Weights of a small transformer language model.
Training: a variant of Muon for these matrices, 953M tokens.
MLP neurons of a small language model. Each row is named by its layer, matrix (down: output weights) and neuron, and shows model dimensions 0-127. Each number is 500 + 40 x the weight over its row's rms, rounded and kept within 0 to 999. Numbers have three digits each. A neuron's up and down rows have the sign that makes its largest values positive.
A block is one neuron, or neurons of one layer that tend to fire together. After each block is what it responds to, as a language model described it from the Wikipedia text at the highest values.

L3.down92:549521440453447503523501590458484496574521474546405551475529499528477559463580471490490528465510532547501538547509494509484533480490525429501507512517517605539483518501443481445487546495447468519498493515568551459497494507483473468516454557532450461525526474527470484497512525455533508413501475527476512481515534570470466561435532489449496545559460529452507519485500557536443414507434
L3.down163:488514510471526545585474466528474486529496562515518520419522514500488508474477494532489455515560499535547491468534450520515511508471550511468505503478442432436546522537560534453505461477479483491576515527582526483493517491513522534517526497519520439541559608536581521544588516437431430482505511437465481532525576531513430425464476467457499498528458508533488470435506458548545554543484
L3.down298:522508491454507513539493472494493550493476522541459534518522526519600418552470507484462562522529432458507502587510493550512472547561441498480521501559521487460520493495450438480512583478520528518473464487472493522503547392509541527551441526434426487552550537503528453564503487454495488510562533506550511486475533558447493568475543564501457416532488544437499494514487505560505494522500
L3.down312:488486481527486482563504563483509512506516465539525529469375472496430505472545485509437420517489489508449528477533523567451530537507517539465537474504459480462508507489496467531502586551501505475528516553570472464440539492436490499451529563417480460502516463537486519543450496506501424526454419439492535412441485451415467501462414430420493489524511488501431500540494611490529545489463
L3.down326:576508487473379488476546525450622508539528479545477562502509509493495576508553536501559466508554495530513528495528554460469480531488457534456549503520517522558503579517446497455547522547493434561521507507426585491481475538472572450500557533427475467471504486512370484494497527475460481454433484498523459556523482466546465541461539475439592528503596524550514504528517549468482443485514
L3.down344:438482514513386461496486560511459460469575429492469548471526498490504483485518512504520574495504580502476565470469498498458544467480483500441537537546570467478493437550447541473461453485440512517602531505507539534490552554540447559503540505498509508473466575507438421462544511511515498468488514544470447492542524531451495516484559498516504502574494506477528504556506452512553433494443
L3.down396:506497483527505510579477531511531524448476425512503418496499566436496456476495525459504525456563417467543525514544535472528525563433489495432539520459514475460513554454560441468533554558473514509486473472512483486520459451491518509501470438481498489534410436565522511509512569494483535481472542552461569537427545520512432486459493501476455432532502512514485605491436489554494487551482
L3.down423:512526449445487541554491541517545495548513432431547479483549487482473470481528529520512565484450481511507533486478493526481446483495510551535491545498478464480460458553542542480445478469517508513502541485541519427535577484452522608480487516498408542463543587397493469574532488521462477496464477534453418531530497501505533530488545477473494531455487440532471496435487535493517501442537
L3.down429:536475473496442544458552556539574477522489481543522409482479570515502544548500541518397478466494484490491536528434534522545473465481404495487496527549469522538545423512496559511554463451485529608471505504473514473467503466518502454523500554484452467554489508533501516521472521496484428506466541484400498468471550528527531539473421524508464513464493472478464485561493481508472538513511
L3.down432:493473479528532467488510550510503469440548475484485569511432458482463480530507505433551498547559467501478513501491512555488495431457552462493457605470523494473503496474481514528409484551450508512439543490492539417604488511523466524447516454521496426443506531500499517524485521558600460465542520507495511513514498479457517490533452506469541471537421516474460529488480506538470483613566
L3.down456:536404463481592544439513487512551497551528541538523521528514525480513449473507477434451502572523514545463532462492498518535510428508530519520545534581508543553525579520445456505503469521425553516504559509463493489533417503518467491529556473482518477478510531536488472485531454467539514509510526442496460484465501522522457511481499532474463498476509568533490447552455463465520523461457
L3.down486:556517459494479558427485463516475501497527520570565491498520536540485441435436539488471443517424478466557548557543499529488528456570547512524460507440480472525471521554544506547444475550462497457508559429479482538485455494520522427497505508429517429520538521513546494539538503517436516419528576496491505460493536517538542526513517521464556497589481574525463517523425486498555478494559
L3.down518:451491517479479514479512490472493552510552430522507501485500508500461540488531473524503473481506516538498406461512486448560495551517528466447607518516507606518462457505510527466496478447422472459481502495405533471541513515417486453491583513515449448598507498508547491505493526460495506515452532588483478553465552513501493540478542423516540518543580529492573524531494492573526473468442
L3.down521:536531511455478521509465497475601509489425414461535467499528485459495521522494533490535545511559499444480474516465584460470467508585541450455507559453530487480554422479429456539501503448495521557467529527431423483557533470423438473456514496448513475460527522501561555488504557474520498511521557408470509449439560507484491529512496472476578505531495483560488522573515515524439464444535
L3.down651:447520483560478457471524557470521471490503491501468509508428470498542570563532495478491481505521516507508481491351522495444560499525558494542480515465482474486504474486471484449453507470505496527523406504513545491562542500486495518575473458533516497426527515559436584501567473553538491484408459574538487578466525472552513532504534483495488499457588413491447587450541440525434435491506
L3.down695:491481499465424508513528531510524529505497503465533567526488498487486452493520511496449470451519542451470518482559513495488494490411448548498393506471550541504568520526517545457508500450454512466528436500515516477526496522420505474530500468480428439501451468505465535441556524500513480489409500582482477441497481532493526498487544482540501529483526501469549494476477499521516511568487
Responds to: Inclusion and quantity words

L3.down20:518549496540555524527514486467451487466538529632520502489375570527480542535566537545464451524495547523560440467586518448491468525475498544500585400537533504496510494525535470476554450467565486478457452566483494500502572464473477553501455532558527503453551458485508501525512586512512507550461527462421462472547451484522533539489499507529418518517482547494492564594512517444476560442479
L3.down114:513466445518445503567491519481478470495451536428481482488483444517539523588517538555471529470469550572541519467512475441516521458443548479439479501524453542441539513505528502507549424444463496437516517503469496504543446559455502538503534516461438495448498463477544481537463463558437468509521513498481534465588482447499465469539492466516477517515505447527527493434625468465531557552526
L3.down153:491641448531466554451524548527511509590497518477463480487506527472488475464500420499484498516410522470493514464475540455503576445441521525536478518549433470499489501485462507471479543535409476492521474550483483531502457477532511425495432530572482505492470549515458515451532493530466453521441457515547443504533458544496494566503473543528442570534425525454490490477568505561488588556477
L3.down164:540533455467479443477429541440457495468494530513495554522533531492549481559508448553546503469570504505558427487506434472522513467499471481510554539467532464515463484468441474430520450477537502465523506495487565540521447523443485616492497476521449497472509465456490482516549449599553473566410434551511526576496500511507571500589515497484553517492511554435528523376477517466547510468578
L3.down176:564467493484440543468622490472552554495471530550469518428455500484497564498508460455489509429495450528503501526465581572480545541456498549548523478426498443496469465505452599490459460522509449462502483502491460521450549505504515385522494523479423531518488513483515529523582453521501523551504466485473542490480488489484446483490492516537474526508505554515509475515462390536458519502474
L3.down183:487491496517495486498477452535452493419476502515560502505489494509520556490424425611577546533578496498522485575520518483494470534510533487476498537487523489451563517536485516512524517523577599491479491462475504509530501515596544447474544484535575529487401545578489496504471482443421490516459532471456490437516537420521556506507560513491557488460531487503572508454478546492506520448478
L3.down209:519442469508441461502532459462546490496484509523475468446458452501493488433546532510510483548436421463454480476480450526533554459443478523451491467501487483505488517428544549516518461600469460498530509474492528551472438556485448525529512542598496471481510484426528464450494537473499513473490499576537607455450495553541530582496503560532469549469489528493480488532511536555526565489468
L3.down224:513505462544551527485451445526507515474455522572428518438535474527551509547520472484431543486445487433555476522481525441457480414538500534477443505520548548515465442460586462480535443439543538563488512546546527512518555523508533437516503542473480495435517519458469521487516484500520523516530537493506502578511449468576560514517573558478473529482477523501537449492535429505486536535532
L3.down247:505488497549503516526483485428527535476442500513511470470413489473526554486483503459468513570470544495516521582488439456436465540523510470500463502451469480492486558445569499436516469592533479485531557588417559615519436451544501453464505535535521477419566484563519476471576463543464480473443489486470512541565536535525467544508429458525565495472439521541523491501625476552577532532475
L3.down263:556445415526573456484540493495438484538460532526457470495460460466509551548463452485487492563533467554507473461527506447478466443496514500501510455603494472520537521542439496503435500458498558492473465645468503529402476534537463577516505567619484462495570537572487500532499532505512474531556542476437527526475493488492476543494444488551476520497509516444531469511532536484483467444500
L3.down276:575589390529440512506519483466545495586512508507493520408454507488496555456502497489490519599492496504527508508489528486500516458490466529512441475477548512492529526462537581525501572444462502476469516461531457541500529514539470528434496487544536469501505438575423386501477503506494517506521504465500463557458506510520452499536530547461501445550469535460522490436486505478568532510467
L3.down282:474508472441470455562518503493530453582480509543479493518460463501496483441488505485506519514507474442537477548543527496452537468495508529528526499501456479498420512509480529448503492459519424462552486549452507561482502418497600484474478537486500486483585502499601557491544467508545497519465509513539545518501464530546521428548574534461562511499476555429491517470468479501495509478506
L3.down309:506505514514448468516439527487537489451507599494549494463456478551573515567495507547480474470478523509492522492546557483515540484502509472527538517499474532581446463510544614398538416511509418455486561506452515499469531441492492498434550561517542534476474451525559469496553487484450464541524546498541546526498516482530446546531484499492489559473463460482563454477437481505498513457510
L3.down377:496514457498526475458513443473489513495460463442500479532556589518510516464517496475420512461481467574496438511486513527539453527518512506530589466486499505521490488533564552514538532552626471463524542522469507493523466445477516511529394508517508501476565492466514511544467481476369508506477453446488538493505406456577467517510547589553521563434454466528457449514568513525494555518523
L3.down568:569510490454503452490602490571474490518533524438476496527497500436492516546525524460502514456480437535572514503448481480518513490511517475488475474531535481487427495513530542448501457542584537501419506447536531533604490424503514487491501499527478464425500440535562499516542505532499486462495500453538542479468527477521573499526540554507489513546507455605562556525536501519602480498433
L3.down667:478449522498529502508457495468551485512470553448350516489471436549504498521421527467526493469552502476603447445534533479449544455549465512515448469500495459479492475514527449484569543506556496450536596518464508426504445503520585524539525486476540465458485539442386536523495496521492503494418536471494452536540496493544445501494452455564525484467450504499608511535509459509503448468463
Responds to: Word-initial M/Am/Th pieces

L4.down23:486570497524474426480492518438517530509485421546519458501524507564528475486534469469478576494476460506495541498510486423468441466526494435496545554484511504638467474540462522469456489487429558470572529512477558453479480499463502505539493509441563421522504444514532430494505520529504497448493524430490603467430523569517438478434462516428576565453553510530568521569522560538499452547537
L4.down144:530517552495526536542470572474486454479499525466454504425491491530546484444551462500521518559413527506596538540471532539614496552565465479502577502546564569514501457512460521466431560478512417517493439512494491476534471583465546465560425452503488501519445430502495578473564485494573508471520502565579552519512547455485542508500475510466448480483548532441508414465551496598505463545501
L4.down278:521468531489444510470518532418453504417562517618504506449546522511550464546556538466511516488503467455480517450494522474484488430573608484512474497486545452503447503483598509585492487483495462405547528453550520501527496514417608501496435485510419469553530498480517507429473463472491532490495526498519561469502456560479455534505521543482487587478483482533480513517523520577519494493478
L4.down302:521537494505516513503473428479504555542487554531535440439511482485535501438521478545564499525501462471497519490566600462491525483549445555533461597520547468448448504552538512520434508485477533465566473533528526451536495512496537470423540469480532588465492563507496482501541492495515495472488461474504493482523552508463547514440595472414486551460505532498491486501519534555437441472500
Responds to: Additive linkers and possession

L4.down124:536537557573485554516542562476554456523546475543560527516566484455499477520485487459481489527553500493473517441520498489554506515470498504454560451498534462484564499572421527435498482518461526536535460512432499531456519498464401487515538514523540480557546493544503499465524458482526563556524468511482435503480547400558550518494493560537532496477505503469541501485550466526513517516495
L4.down349:501542538462482514497498461445506481509475529530515556539471480517438544470511603472571463503522403497490532505444520515529444516553514446489491507479543503514483531494551468499499514468486510455449575482524489487354551483505518509502517439545446447471498529478438555541509499511500539492474539517479530492516516519514465473405526593590472570546493498559501533532510523474503451549523
L4.down567:533629528495535498493595491461472475566485451449498521459453482486461523444459472495496485551525504429550486541471452560467508462490377478498509482487489514519555518499585407483501460403475379485505559491546566507450488494541445505464457521489506401432538504527535486587565457518560506468521483470497541500568503512484461463561525463513533486529522532475525516479508440495532607545556
L4.down643:550542499454478460524506432522420496512492523506511524514522496455531566542491478498579439521539548418563487463521508529505560456521469472501470496548494482517546486494537548571519490530459445453456544532476520548532536495495427468436464552471438472527600468468463477534507473454479537525523520485508570488478530449495431484461514473459411521582495483478475592501554413469540550528535
Responds to: Word-initial F/M piece

L6.down341:471492500509529557497515472549512476571549527462485462503458483438520483476513488487502511570560475467506508477568464488466495548492389507463490507435474516536502491512485513462558443476468501492469412387558459515463427478541515440495512517477577518522569455550488511483510558481503518555549493504480535620462507468529543508573451498503516507490601557474494545451456431527523483503534
Responds to: Word-start fragment m